Part of a small language model's weights: width 640, 5 heads of 128.
MLP neurons of a small language model. Each row is named by its layer, matrix (gate and up: input weights; down: output weights) and neuron, and shows model dimensions 544-607. Each number is 200 + 30 x the weight over its row's rms, rounded and kept within 0 to 999. A neuron's up and down rows have the sign that makes its largest values positive.
Before each neuron's rows, "fires in" lists the words (lower case) most often at its 100 highest values on Wikipedia text that the model never trained on.

fires in: "w", "3", "4", "2", "6", "7"
L2.gate415,219,215,184,267,192,214,211,243,205,209,209,196,204,186,198,214,212,155,180,188,156,182,210,124,169,172,235,174,168,205,222,200,248,230,234,135,160,120,249,177,203,218,201,163,200,237,213,187,175,222,217,292,172,207,239,215,219,243,227,222,212,228,169,204
L2.up415,186,222,215,289,201,220,186,229,208,215,188,193,204,225,186,202,206,203,202,195,166,226,205,154,166,194,211,187,159,194,241,198,246,160,207,152,154,170,241,179,238,211,204,204,227,231,203,190,195,190,213,280,184,194,224,238,188,210,212,224,194,212,152,182
L2.down415,232,197,179,128,186,188,203,147,242,170,242,196,183,199,169,220,196,215,204,190,217,215,168,265,218,227,176,239,233,262,217,183,176,150,124,195,206,222,179,167,186,220,215,227,203,197,151,209,231,213,191,196,244,180,161,163,176,144,211,208,175,174,168,205

fires in: "as", "became"
L2.gate390,210,157,237,194,166,227,219,203,201,148,235,236,179,258,146,188,200,239,212,216,163,175,189,167,197,172,173,206,189,258,194,176,193,209,217,222,259,162,225,215,185,178,204,193,203,170,241,157,205,257,185,237,241,215,149,233,157,207,161,208,236,193,214,220
L2.up390,215,162,249,174,166,207,184,142,213,230,194,222,226,201,236,196,177,214,180,207,146,195,206,164,250,223,190,215,173,193,230,220,200,220,209,188,231,197,215,224,210,230,194,239,163,227,227,167,265,234,145,231,212,227,267,183,230,247,210,184,188,224,206,196
L2.down390,233,223,174,234,230,220,212,250,149,178,203,160,162,155,187,197,242,193,223,223,243,234,212,213,195,194,262,162,205,195,225,209,228,205,183,209,140,197,188,218,209,186,183,175,208,229,226,166,167,211,224,165,145,195,121,223,212,191,216,221,142,173,215,199

fires in: "as", "with", "including", "being"
L2.gate500,257,218,171,201,253,164,228,226,199,261,206,208,265,180,254,187,216,223,217,223,250,162,182,257,205,223,226,226,195,157,235,226,168,193,220,223,204,210,182,195,195,225,154,237,180,222,220,235,252,171,193,175,134,257,158,162,259,225,158,173,224,218,135,228
L2.up500,197,216,204,218,165,215,205,198,193,191,241,265,216,180,172,184,215,155,167,189,157,239,204,207,172,200,186,203,165,164,208,203,208,191,198,198,198,156,191,138,149,173,225,151,230,214,197,178,159,188,184,184,211,189,172,213,194,162,204,204,233,247,183,193
L2.down500,262,160,166,87,224,151,197,200,155,200,191,155,194,221,217,190,182,259,253,183,208,170,212,189,223,187,212,146,206,254,213,194,170,242,208,201,225,237,177,222,217,249,214,214,169,223,212,161,259,205,229,209,215,243,205,183,217,233,176,201,206,184,172,220

fires in: "the", "an", "a"
L2.gate456,211,168,155,159,226,255,224,225,189,196,192,182,123,190,242,190,167,186,171,177,191,204,159,192,161,174,183,126,202,203,206,205,209,171,229,188,178,240,174,142,178,210,176,206,251,165,173,268,219,180,232,238,229,226,178,243,206,266,169,181,237,192,268,213
L2.up456,183,202,183,174,184,102,155,212,216,164,200,151,202,202,181,185,137,195,205,200,172,249,140,238,197,215,195,206,196,175,216,224,190,200,227,185,224,231,256,225,194,234,168,225,218,201,168,190,232,225,202,196,191,236,172,201,182,205,197,118,203,145,214,284
L2.down456,209,171,232,152,189,225,233,169,177,197,230,248,221,207,210,221,184,216,221,160,221,184,256,147,222,156,132,259,210,172,180,175,236,177,179,185,197,191,162,178,189,227,229,197,185,219,237,192,175,173,196,246,219,176,193,148,244,188,235,214,195,264,213,132

fires in: "as", "with", "of", "in", "from"
L2.gate157,245,241,187,243,226,180,236,201,196,145,181,190,253,215,214,228,225,170,196,179,173,186,240,163,202,213,224,149,211,209,163,183,230,233,161,148,200,268,171,156,207,231,190,200,156,171,200,212,246,203,142,163,177,172,151,201,273,225,240,273,229,195,158,213
L2.up157,235,237,221,253,158,185,226,206,146,224,216,229,210,185,241,202,170,162,188,160,260,199,203,177,225,208,225,167,184,262,224,227,143,194,204,210,175,221,160,187,214,152,227,165,131,210,161,201,185,188,153,184,185,236,223,171,260,173,222,198,214,205,144,197
L2.down157,219,211,184,131,215,247,198,160,241,167,167,191,206,198,177,220,214,219,252,195,189,254,237,225,216,198,234,214,202,227,176,179,240,221,196,199,175,255,168,176,212,227,193,266,208,209,228,195,235,172,227,244,165,245,189,167,211,175,157,258,232,212,193,232

fires in: "the"
L2.gate454,248,197,169,199,214,178,174,177,236,235,212,239,208,162,215,245,191,226,209,209,144,155,208,232,203,184,141,198,214,221,200,246,173,215,168,232,195,180,133,193,173,146,110,193,216,210,202,187,162,197,171,176,201,217,159,268,241,194,194,241,203,223,195,187
L2.up454,229,208,214,244,176,171,163,206,174,187,220,155,203,168,181,192,179,227,177,175,192,207,196,191,158,212,246,232,233,200,182,212,238,177,152,196,247,234,179,195,187,200,199,195,217,247,229,213,199,220,183,171,198,195,238,156,181,168,195,220,168,117,194,223
L2.down454,234,177,171,214,194,176,165,230,165,203,216,188,207,228,178,229,219,174,255,233,201,228,218,197,231,145,159,168,170,130,208,175,188,235,219,182,168,165,154,202,240,123,217,217,200,162,245,174,255,178,258,240,211,201,183,223,223,231,237,174,175,277,253,168

fires in: "of"
L2.gate45,191,213,207,181,192,168,140,170,212,172,219,176,202,251,220,209,169,211,215,213,231,136,111,232,191,204,188,140,187,215,180,192,238,126,172,233,197,211,215,215,218,172,186,173,220,187,171,296,250,228,130,198,213,220,231,213,203,208,238,201,256,183,176,197
L2.up45,198,173,228,178,188,183,188,198,183,185,229,195,223,166,203,175,197,238,170,162,177,230,141,229,142,174,183,233,191,207,192,195,202,239,255,186,184,216,202,271,196,184,158,231,204,234,215,204,197,176,142,209,224,208,152,189,204,216,239,179,235,213,200,163
L2.down45,178,222,180,208,221,187,191,217,189,211,156,200,177,202,220,233,226,185,202,212,185,195,230,186,224,206,195,155,208,206,200,240,212,160,188,209,218,187,188,160,219,222,196,188,175,187,215,176,235,215,269,221,203,182,248,215,193,201,149,218,145,155,195,201

fires in: "5", "11", "3", "valenciennes", "17", "9"
L2.gate1604,190,166,202,240,179,169,233,251,233,147,186,163,236,192,157,202,189,138,207,213,199,191,162,225,177,195,175,175,204,238,178,198,216,158,175,199,167,215,150,195,230,202,180,220,210,203,190,192,192,166,203,164,245,222,175,222,235,181,244,160,157,168,204,198
L2.up1604,157,214,244,228,199,163,221,239,191,156,185,178,257,206,137,187,246,163,222,170,200,168,159,175,170,214,190,180,205,188,137,240,221,177,191,200,190,177,173,200,252,206,197,226,220,197,195,226,214,199,170,204,232,187,217,231,239,208,200,199,170,202,164,205
L2.down1604,247,222,176,205,245,233,177,178,227,201,239,233,198,206,228,212,218,230,185,186,238,205,229,166,227,162,208,219,208,176,192,167,213,259,206,143,258,176,250,177,219,216,225,214,196,201,197,147,192,222,226,228,190,178,200,212,227,187,199,230,235,240,194,168

fires in: "of", "c"
L2.gate1298,209,211,244,231,212,186,218,216,183,205,203,159,203,187,210,221,178,205,192,230,174,191,261,195,181,241,229,191,191,123,128,197,238,226,192,201,242,201,208,186,135,254,216,189,253,224,171,179,140,222,202,218,198,192,166,232,202,168,199,182,164,163,237,185
L2.up1298,151,196,224,211,163,183,206,228,227,241,208,168,166,205,215,225,207,210,233,209,206,211,224,138,217,183,243,168,201,171,171,204,180,202,193,154,165,165,257,205,217,196,182,205,216,185,212,226,213,204,200,252,188,124,194,173,178,175,228,184,196,150,238,189
L2.down1298,155,195,204,158,243,240,250,134,183,173,197,229,274,163,211,226,214,167,199,194,169,202,232,222,190,230,236,195,178,218,196,184,211,224,173,203,175,200,214,207,169,227,160,186,152,250,151,193,163,233,229,213,181,194,209,214,180,185,199,203,206,198,232,167

fires in: "for", "by", "during", "through", "after"
L2.gate183,223,228,170,134,218,187,162,112,201,182,220,225,201,194,231,172,185,164,183,188,197,210,184,211,208,176,164,193,188,220,214,205,195,201,222,155,173,172,224,208,183,188,174,165,214,203,226,207,278,204,238,195,181,196,220,155,191,180,247,226,208,209,216,167
L2.up183,242,222,234,132,214,209,181,218,203,273,186,232,235,209,196,197,158,178,191,173,204,172,185,206,227,211,171,171,206,240,207,271,224,172,215,219,175,162,204,182,224,187,193,193,135,240,239,213,267,203,158,215,179,202,245,209,224,183,257,181,274,208,230,182
L2.down183,143,243,145,219,177,197,201,194,139,164,219,201,169,175,193,198,190,218,209,225,206,207,208,171,153,186,246,195,196,170,193,179,196,205,206,210,235,210,211,167,212,217,197,180,211,199,210,234,149,218,234,181,168,190,225,177,138,178,141,192,180,232,177,228

fires in: "0", "to", "about", "55th", "of", "56"
L2.gate690,212,193,227,206,193,183,246,191,210,240,193,192,181,238,149,249,215,236,206,190,211,166,168,200,219,198,243,171,184,249,173,184,216,193,192,166,248,177,227,178,218,156,231,191,262,196,215,187,227,259,237,226,177,214,256,169,234,172,142,155,149,200,207,190
L2.up690,166,220,195,233,246,188,206,213,188,165,179,209,224,252,215,207,244,192,184,227,207,187,153,211,187,206,226,140,181,202,174,203,183,192,146,186,222,212,178,246,210,139,236,204,269,194,170,214,213,206,200,224,188,211,215,190,207,197,189,164,214,184,206,167
L2.down690,172,180,195,178,163,217,234,172,209,194,243,212,213,158,191,210,209,186,186,171,189,223,250,194,199,199,197,236,181,169,245,214,186,235,199,232,172,232,232,176,246,247,200,173,175,241,233,193,227,209,204,170,197,192,189,190,200,195,224,205,214,251,170,195

fires in: "to"
L2.gate893,194,142,175,181,275,232,165,212,217,216,223,198,202,215,180,216,219,246,172,228,266,215,202,164,205,193,173,235,200,195,178,231,231,177,161,216,244,192,232,153,257,216,212,215,194,257,184,206,206,158,220,179,157,216,221,162,208,206,273,182,139,185,209,149
L2.up893,182,230,174,191,190,189,191,237,205,209,206,208,184,219,200,217,226,195,262,167,207,235,185,188,212,241,202,202,248,201,211,162,224,178,194,192,205,232,204,183,189,156,230,247,232,218,201,207,182,231,218,228,225,193,210,173,213,153,202,223,179,209,211,237
L2.down893,171,194,215,205,174,209,238,175,218,171,149,199,225,192,185,215,183,187,182,198,198,191,175,241,160,172,178,207,159,215,184,225,202,212,232,225,222,158,184,228,183,265,152,166,210,201,215,206,226,191,197,160,216,167,212,209,218,211,204,128,205,193,193,193

fires in: "2000", "2023", "career", "year", "2022", "2001"
L2.gate874,186,228,216,227,268,214,156,221,123,169,207,210,156,267,195,175,235,192,197,214,162,186,217,194,191,193,197,244,172,219,163,263,188,258,175,222,185,155,181,148,220,231,193,246,165,240,184,206,196,190,210,207,200,204,201,162,185,197,193,233,226,191,188,249
L2.up874,156,223,160,256,220,174,236,227,158,205,273,207,162,214,215,185,193,149,159,211,202,188,232,231,149,198,205,224,140,221,247,187,212,190,159,187,204,156,193,107,184,217,188,190,191,212,211,192,169,198,258,170,197,185,187,175,165,174,187,252,142,196,135,212
L2.down874,237,192,226,95,192,232,165,185,281,196,185,173,268,165,240,198,192,184,191,170,213,159,212,183,276,184,184,192,208,166,152,216,220,220,186,196,173,229,172,249,230,180,221,178,203,196,211,204,197,173,155,255,170,200,245,225,176,215,236,183,234,199,203,162

fires in: "to", "by", "for", "top"
L2.gate715,187,247,215,238,240,201,167,180,231,238,176,259,147,200,183,203,193,189,203,216,237,193,194,227,193,159,232,175,175,187,237,173,175,196,190,177,178,237,172,185,134,252,223,153,253,165,243,205,174,191,176,177,176,202,207,250,204,204,223,189,177,186,184,205
L2.up715,213,241,174,170,190,196,229,152,196,207,169,185,216,251,198,190,234,169,240,162,197,204,181,206,160,173,234,186,253,151,198,220,198,211,202,186,175,204,190,200,205,203,219,213,247,248,203,201,177,163,187,245,157,181,213,206,202,230,240,235,157,221,208,181
L2.down715,136,150,226,246,217,216,152,180,177,196,208,219,175,143,213,258,156,181,205,214,189,187,233,220,254,218,169,185,181,227,197,207,209,182,198,203,237,161,203,211,179,175,186,174,167,122,236,224,222,242,234,177,199,219,177,204,219,162,174,216,253,236,185,251

fires in: "as", "with", "by", "in", "to", "have"
L2.gate799,204,195,217,247,247,154,203,189,191,239,174,218,234,170,163,197,199,200,232,243,183,155,211,246,128,195,217,156,226,152,201,202,165,235,220,236,147,246,215,242,164,207,218,213,142,189,249,187,180,187,201,204,118,256,219,192,237,192,142,212,218,239,178,212
L2.up799,151,174,196,239,206,165,218,190,223,235,155,198,256,240,167,222,213,204,194,218,178,199,206,210,169,249,203,222,220,179,227,175,157,219,209,241,169,261,172,179,181,219,234,250,158,182,219,237,162,190,183,180,139,226,182,126,225,210,180,217,177,213,169,180
L2.down799,236,201,175,115,146,196,221,178,160,187,237,220,209,232,167,176,237,222,181,180,181,211,169,245,193,208,228,204,218,221,178,184,219,194,182,131,173,227,176,152,181,164,212,179,246,230,216,187,216,177,217,183,252,180,174,193,175,181,215,183,207,161,195,193

fires in: "of"
L2.gate1631,265,172,212,157,139,155,226,182,207,203,204,165,220,166,183,230,182,216,186,231,216,233,222,167,168,179,181,184,214,223,209,185,206,222,120,216,185,173,207,223,216,190,190,223,222,199,202,201,221,224,212,189,210,170,152,213,210,137,185,155,203,138,192,221
L2.up1631,176,192,196,155,171,210,235,173,248,214,225,177,260,191,183,236,220,231,198,226,229,189,208,177,213,153,171,212,247,210,243,188,168,213,155,210,182,128,231,217,231,210,174,218,202,159,217,214,278,168,233,193,185,158,158,198,249,148,235,160,174,153,197,211
L2.down1631,201,230,137,127,236,211,189,215,166,174,182,211,207,234,177,210,183,195,189,158,164,209,195,251,226,227,232,242,216,174,191,265,200,213,257,184,184,243,190,194,188,194,223,178,163,189,209,173,198,220,201,212,223,224,287,170,177,228,179,199,247,288,229,164

fires in: "to", "i"
L2.gate933,177,220,158,180,205,176,179,187,184,280,165,199,156,190,189,179,171,205,233,151,195,190,203,180,177,174,204,181,213,191,202,184,195,171,231,172,217,193,258,209,137,180,197,193,203,249,215,217,198,190,193,201,177,198,213,198,199,186,243,188,205,165,216,183
L2.up933,181,177,209,152,244,170,230,197,184,221,196,181,196,232,138,216,177,217,237,169,196,199,164,180,239,269,173,185,193,219,221,179,212,190,168,159,230,206,250,229,187,202,238,242,209,235,185,273,217,195,218,206,194,245,190,213,159,203,166,203,214,226,253,171
L2.down933,163,140,198,182,194,146,206,212,212,183,207,263,200,171,219,194,258,188,194,243,242,210,209,179,173,146,220,194,189,227,207,208,209,191,170,218,192,243,174,164,187,193,213,199,220,191,158,161,152,170,210,192,220,178,169,183,207,218,223,196,165,180,182,189

fires in: "university", "team", "atlético", "lake", "lisa"
L2.gate756,214,189,186,186,174,165,181,205,190,237,207,237,230,247,275,209,187,175,219,179,210,190,148,202,215,180,239,213,214,212,206,157,205,205,189,213,174,231,239,248,211,139,211,181,184,240,221,183,184,196,198,179,149,232,185,229,180,254,205,184,170,272,210,162
L2.up756,170,217,216,174,199,221,228,162,259,182,198,164,232,192,217,180,176,197,148,191,272,170,152,229,255,159,157,179,200,215,174,204,227,200,199,221,185,200,218,258,192,261,148,183,240,163,188,172,205,153,212,184,231,221,183,189,251,210,193,213,187,189,173,241
L2.down756,211,236,164,191,237,206,177,227,168,238,211,214,219,238,229,237,230,231,251,199,138,219,222,179,152,204,252,224,192,225,209,189,183,249,191,195,224,217,234,192,223,169,214,223,155,231,164,220,165,241,200,180,212,207,231,221,177,187,206,168,214,160,247,190

fires in: "as", "by"
L2.gate646,207,213,242,188,200,231,209,241,179,227,221,255,111,170,204,165,225,182,202,245,210,191,224,231,169,175,161,231,245,205,203,238,210,184,207,145,120,228,192,271,164,138,193,235,289,172,199,211,230,224,247,240,207,212,167,218,224,152,262,171,210,213,194,143
L2.up646,244,187,277,173,220,214,170,260,199,195,178,250,187,184,208,216,190,216,226,226,181,166,206,219,187,195,164,127,248,187,186,243,242,170,225,209,163,232,187,213,203,151,225,208,248,196,228,217,196,221,183,237,171,217,174,271,208,175,242,183,178,151,207,217
L2.down646,258,172,248,191,198,210,218,215,164,191,140,215,220,157,221,237,211,165,243,172,196,186,191,170,148,126,237,201,227,152,222,241,176,205,255,215,193,294,213,217,220,170,212,145,171,209,210,203,203,206,186,163,144,201,135,227,207,195,262,177,200,185,167,205

fires in: "as"
L2.gate1268,241,171,253,192,195,230,154,235,206,181,175,233,227,225,206,204,219,179,179,231,151,174,172,174,224,200,170,239,177,238,185,174,206,206,226,210,207,194,200,151,238,198,161,160,191,213,224,187,131,123,227,206,206,204,181,233,204,213,181,193,173,202,212,180
L2.up1268,268,205,262,208,198,220,173,156,113,161,159,183,182,207,181,209,189,175,176,164,190,216,137,241,171,131,251,191,152,204,203,215,206,219,199,177,213,247,160,227,199,248,232,172,220,221,230,251,156,228,209,224,218,239,258,200,186,238,267,183,204,241,222,199
L2.down1268,264,194,201,177,177,224,196,190,175,169,175,243,167,211,192,244,163,170,166,179,183,204,187,229,207,126,243,188,154,182,176,240,234,226,222,186,204,195,193,169,193,228,192,220,189,212,236,250,166,154,225,225,229,212,203,165,148,234,239,237,200,256,223,232

fires in: "again", "itself", "himself", "debut", "also", "themselves"
L2.gate1375,213,224,205,244,168,210,243,265,226,243,215,183,209,187,202,187,198,215,272,194,167,231,244,188,178,243,228,224,228,221,252,192,168,147,209,182,216,213,230,167,177,195,233,182,212,164,183,247,232,185,214,188,205,182,155,228,219,221,231,219,157,144,139,229
L2.up1375,244,165,215,235,199,228,158,228,203,197,172,231,216,192,229,181,246,200,173,195,202,218,239,141,174,196,223,172,241,214,245,197,193,133,178,218,187,198,267,160,235,258,226,168,210,235,229,262,231,215,197,166,229,193,183,238,252,207,188,260,215,208,218,235
L2.down1375,204,259,201,204,138,158,258,149,211,165,245,144,194,160,191,205,129,250,183,228,186,222,188,225,159,212,160,177,187,178,193,227,247,234,193,184,231,188,165,237,154,205,192,163,190,191,171,202,214,167,181,210,153,168,181,188,188,186,233,156,194,148,174,126

fires in: "of", "only", "or"
L2.gate512,176,197,177,238,176,207,192,181,223,201,207,259,227,189,273,248,186,171,207,196,177,191,165,241,145,196,172,179,234,132,155,223,188,241,158,198,199,239,171,225,224,192,208,204,213,205,253,241,236,208,192,216,213,218,196,186,206,133,202,194,193,186,247,211
L2.up512,182,218,135,164,175,233,221,263,230,194,245,167,258,206,231,200,128,182,181,208,160,212,224,168,147,209,243,210,243,196,160,234,184,187,231,197,226,209,174,195,193,179,200,187,208,162,214,186,219,237,175,231,179,217,180,172,228,206,231,222,193,186,221,190
L2.down512,193,187,271,196,227,210,244,138,177,197,159,231,192,203,227,292,233,182,202,220,214,157,155,231,278,217,178,202,186,157,198,147,204,193,147,222,193,199,244,229,188,205,221,210,185,215,162,202,180,215,202,146,182,179,173,216,197,194,194,208,164,202,214,232

fires in: "more", "less", "greater", "fewer", "better"
L2.gate632,175,208,211,188,186,223,210,172,265,220,235,205,172,149,254,115,183,141,245,158,232,207,146,228,184,171,228,200,159,167,203,206,230,216,184,182,233,168,244,217,171,185,238,234,147,162,169,182,293,155,210,174,189,269,222,177,203,216,198,169,209,151,190,214
L2.up632,191,264,209,182,250,226,225,160,241,206,237,216,154,155,207,149,174,125,259,181,239,150,158,195,203,181,230,212,172,183,183,184,192,197,218,186,253,184,208,211,195,146,263,240,145,180,184,162,265,172,205,173,181,283,252,130,193,205,186,173,193,192,222,230
L2.down632,240,190,187,184,245,173,180,196,227,168,180,241,211,218,166,264,200,240,171,244,164,214,249,157,165,199,211,220,227,195,213,192,218,207,188,222,252,191,170,185,216,213,208,197,212,195,200,190,124,241,201,232,199,141,208,225,158,189,199,247,191,238,197,180

fires in: "and", "or"
L2.gate1190,183,231,204,202,217,193,230,213,195,169,155,177,191,225,229,177,262,179,201,169,246,232,163,208,204,178,195,198,220,183,219,238,226,202,210,224,248,246,159,186,201,195,145,225,216,195,201,188,225,167,201,215,231,222,193,225,237,259,174,149,231,173,219,218
L2.up1190,216,200,212,205,201,229,194,181,209,206,191,203,217,203,217,169,263,253,242,205,197,186,195,233,211,210,208,199,225,185,266,174,224,214,244,165,171,180,207,175,180,185,199,173,251,177,225,166,168,217,205,185,223,180,231,175,176,232,253,198,151,212,131,145
L2.down1190,202,189,166,236,166,102,225,197,188,181,207,231,213,240,235,255,226,206,132,224,219,233,277,174,230,168,181,235,198,215,212,232,157,179,181,208,147,250,198,243,212,215,194,218,202,263,220,191,220,185,179,229,200,166,201,220,199,197,127,195,236,210,177,231

fires in: "has", "have", "can", "are", "is"
L2.gate235,165,190,222,198,208,208,187,174,182,208,192,228,240,224,176,198,219,243,184,176,190,195,216,206,181,164,193,193,213,199,202,175,247,162,161,225,230,194,129,168,222,220,210,181,186,227,173,162,191,196,213,209,192,164,221,168,149,228,200,171,243,241,205,169
L2.up235,196,153,136,135,241,150,190,159,148,205,140,207,199,214,188,199,184,236,227,181,143,199,238,229,153,232,177,218,176,204,196,189,176,194,224,186,203,197,226,238,261,219,192,188,226,186,221,221,215,179,210,187,217,182,230,207,215,173,193,209,179,198,216,180
L2.down235,160,234,233,210,189,222,195,217,227,182,220,230,209,181,166,178,256,181,142,198,246,188,191,158,252,199,181,174,243,182,160,181,184,185,167,202,206,235,172,106,140,232,208,196,218,223,228,138,253,166,212,204,214,218,139,211,219,261,227,162,219,239,185,179

fires in: "to", "architecture"
L2.gate1155,220,239,205,185,220,209,194,217,232,202,239,214,218,176,221,191,234,192,219,163,266,199,151,190,212,209,214,222,175,225,191,218,196,203,170,182,220,175,230,202,186,169,225,173,226,192,216,181,205,220,180,211,226,173,178,192,238,180,232,186,167,177,182,238
L2.up1155,192,181,236,166,135,218,164,200,220,155,187,174,194,205,201,165,202,161,202,201,175,215,102,158,190,182,226,230,202,186,212,219,186,212,152,193,216,201,191,204,197,210,169,193,181,246,193,221,187,187,178,226,203,172,214,251,203,187,200,229,182,233,201,194
L2.down1155,199,204,164,200,207,173,211,183,184,241,168,179,178,183,220,221,173,276,200,214,216,184,283,219,169,182,172,202,209,190,219,168,214,190,219,203,193,213,218,223,215,236,204,201,242,175,224,217,218,180,192,163,187,204,203,161,189,264,193,164,220,140,226,219

fires in: "the"
L2.gate1592,236,151,206,211,173,221,181,176,191,196,194,145,242,210,183,239,245,210,248,167,212,170,225,218,177,258,164,216,207,199,160,227,232,159,167,257,195,213,164,204,267,175,146,172,189,234,178,181,236,220,175,202,208,249,125,218,240,211,191,173,175,198,180,223
L2.up1592,258,173,213,214,171,240,183,224,183,266,169,155,201,193,190,228,198,216,220,177,182,181,230,194,218,209,202,209,186,212,163,210,215,181,176,214,176,179,178,192,209,179,138,210,107,210,165,161,228,208,171,185,250,206,197,177,219,242,189,224,204,232,217,207
L2.down1592,135,203,217,157,247,189,271,153,225,207,229,218,180,191,246,191,187,213,184,158,231,185,216,145,200,180,232,172,219,195,211,149,191,189,196,150,247,196,173,251,139,214,240,161,255,199,242,190,181,180,240,215,165,182,227,229,168,148,214,149,161,231,202,175

fires in: "the", "and", "a"
L2.gate1250,236,207,213,230,160,163,232,199,197,197,143,188,217,168,187,182,183,191,238,206,196,182,126,155,198,195,228,199,245,138,185,194,166,203,199,221,218,220,197,163,142,195,184,180,229,214,142,195,215,162,161,168,174,204,189,202,195,172,225,194,223,215,148,240
L2.up1250,194,218,174,175,196,216,162,164,274,193,248,188,162,169,191,158,238,212,278,187,166,226,239,241,215,161,202,172,202,137,182,209,210,220,200,234,174,239,225,172,206,189,192,214,224,214,212,166,152,173,193,219,174,184,246,226,229,184,204,193,217,239,194,207
L2.down1250,178,180,204,221,209,161,176,241,164,170,163,217,264,224,194,203,165,217,157,204,190,220,171,190,177,212,182,235,170,252,216,211,219,253,252,167,208,182,220,231,191,187,205,183,165,197,177,180,273,193,203,187,221,207,160,194,185,200,219,191,216,179,210,220

fires in: "s", "are", "is"
L2.gate1486,172,170,205,210,172,243,154,202,187,246,262,219,196,231,177,271,172,165,230,220,179,164,211,154,154,173,210,190,234,201,208,218,181,161,165,180,201,196,254,159,203,205,188,174,233,279,208,199,254,163,180,183,202,207,239,211,146,186,210,166,235,237,190,203
L2.up1486,196,169,211,183,118,216,198,209,171,175,175,184,181,214,222,228,154,191,264,195,187,148,217,209,200,206,192,191,160,158,176,167,187,183,197,202,186,225,208,188,185,113,173,217,202,259,242,179,228,171,254,150,189,199,213,251,177,188,202,149,184,253,163,217
L2.down1486,208,188,202,236,277,167,232,190,190,179,189,198,191,169,166,164,223,208,143,294,210,257,163,199,230,210,219,185,213,213,236,221,231,214,230,226,193,199,221,185,198,236,194,193,198,140,187,188,194,225,182,238,183,216,185,185,255,254,200,241,171,197,206,152

fires in: "1", "11", "5", "31", "13"
L2.gate55,206,134,189,171,208,164,216,162,186,197,230,186,239,190,179,219,222,192,177,271,208,239,199,194,205,198,222,191,252,238,206,171,232,192,192,206,192,163,211,207,217,152,174,181,213,191,198,172,222,167,246,197,199,256,207,207,192,187,232,239,226,219,209,203
L2.up55,184,262,194,254,199,244,218,236,163,204,153,173,206,201,251,178,266,233,198,224,204,186,236,252,173,215,190,220,195,200,216,218,263,209,224,192,160,145,188,159,192,202,187,228,182,221,210,209,197,183,187,183,194,218,182,215,226,172,190,154,179,234,210,177
L2.down55,200,157,232,170,223,135,208,141,214,148,257,231,227,220,203,216,153,206,187,232,188,227,201,170,236,187,247,187,222,226,185,195,188,190,202,215,204,239,222,229,147,192,235,185,234,189,175,147,239,208,208,251,174,222,226,235,189,212,182,246,208,236,162,166

fires in: "to"
L2.gate1660,188,206,221,252,218,225,197,103,197,199,239,198,166,177,248,152,236,244,211,193,227,235,194,203,248,181,238,223,163,218,200,225,207,179,182,244,155,237,123,195,213,194,188,191,234,252,216,266,185,193,187,173,204,193,199,168,197,184,144,246,224,269,231,182
L2.up1660,277,184,185,291,220,209,200,231,232,198,219,164,193,197,208,218,247,214,231,213,212,193,193,224,216,181,236,191,193,204,210,208,226,222,283,208,176,240,225,223,251,219,227,230,153,253,216,193,180,181,186,226,135,190,160,157,203,149,199,231,209,214,171,240
L2.down1660,144,227,219,222,210,214,209,151,172,232,172,218,191,201,158,210,171,206,172,186,214,240,199,174,198,238,199,211,226,149,199,216,159,218,157,197,227,161,191,217,115,207,183,198,223,188,223,151,214,217,201,169,260,228,231,240,198,263,224,161,241,159,177,197

fires in: "the", "a"
L2.gate543,230,240,183,248,177,209,204,182,156,188,184,206,155,163,199,172,160,246,217,189,189,265,217,187,164,220,254,209,180,266,203,264,191,170,194,175,162,217,177,172,201,180,187,205,202,167,220,197,187,165,170,184,171,237,213,200,235,194,243,253,201,214,225,244
L2.up543,228,192,242,174,208,162,159,232,253,225,214,183,218,172,242,148,228,204,218,190,184,223,158,214,193,180,181,209,220,245,211,223,203,151,205,207,200,184,227,214,181,219,144,193,201,169,233,206,145,188,187,224,217,177,193,195,192,247,178,208,159,192,212,245
L2.down543,198,168,213,233,206,224,248,158,197,130,222,210,259,175,158,219,143,160,199,147,252,159,181,198,211,203,244,215,229,183,153,160,245,262,181,176,229,206,148,189,234,171,238,254,222,208,193,189,221,189,221,171,203,282,199,183,229,170,234,171,210,263,230,164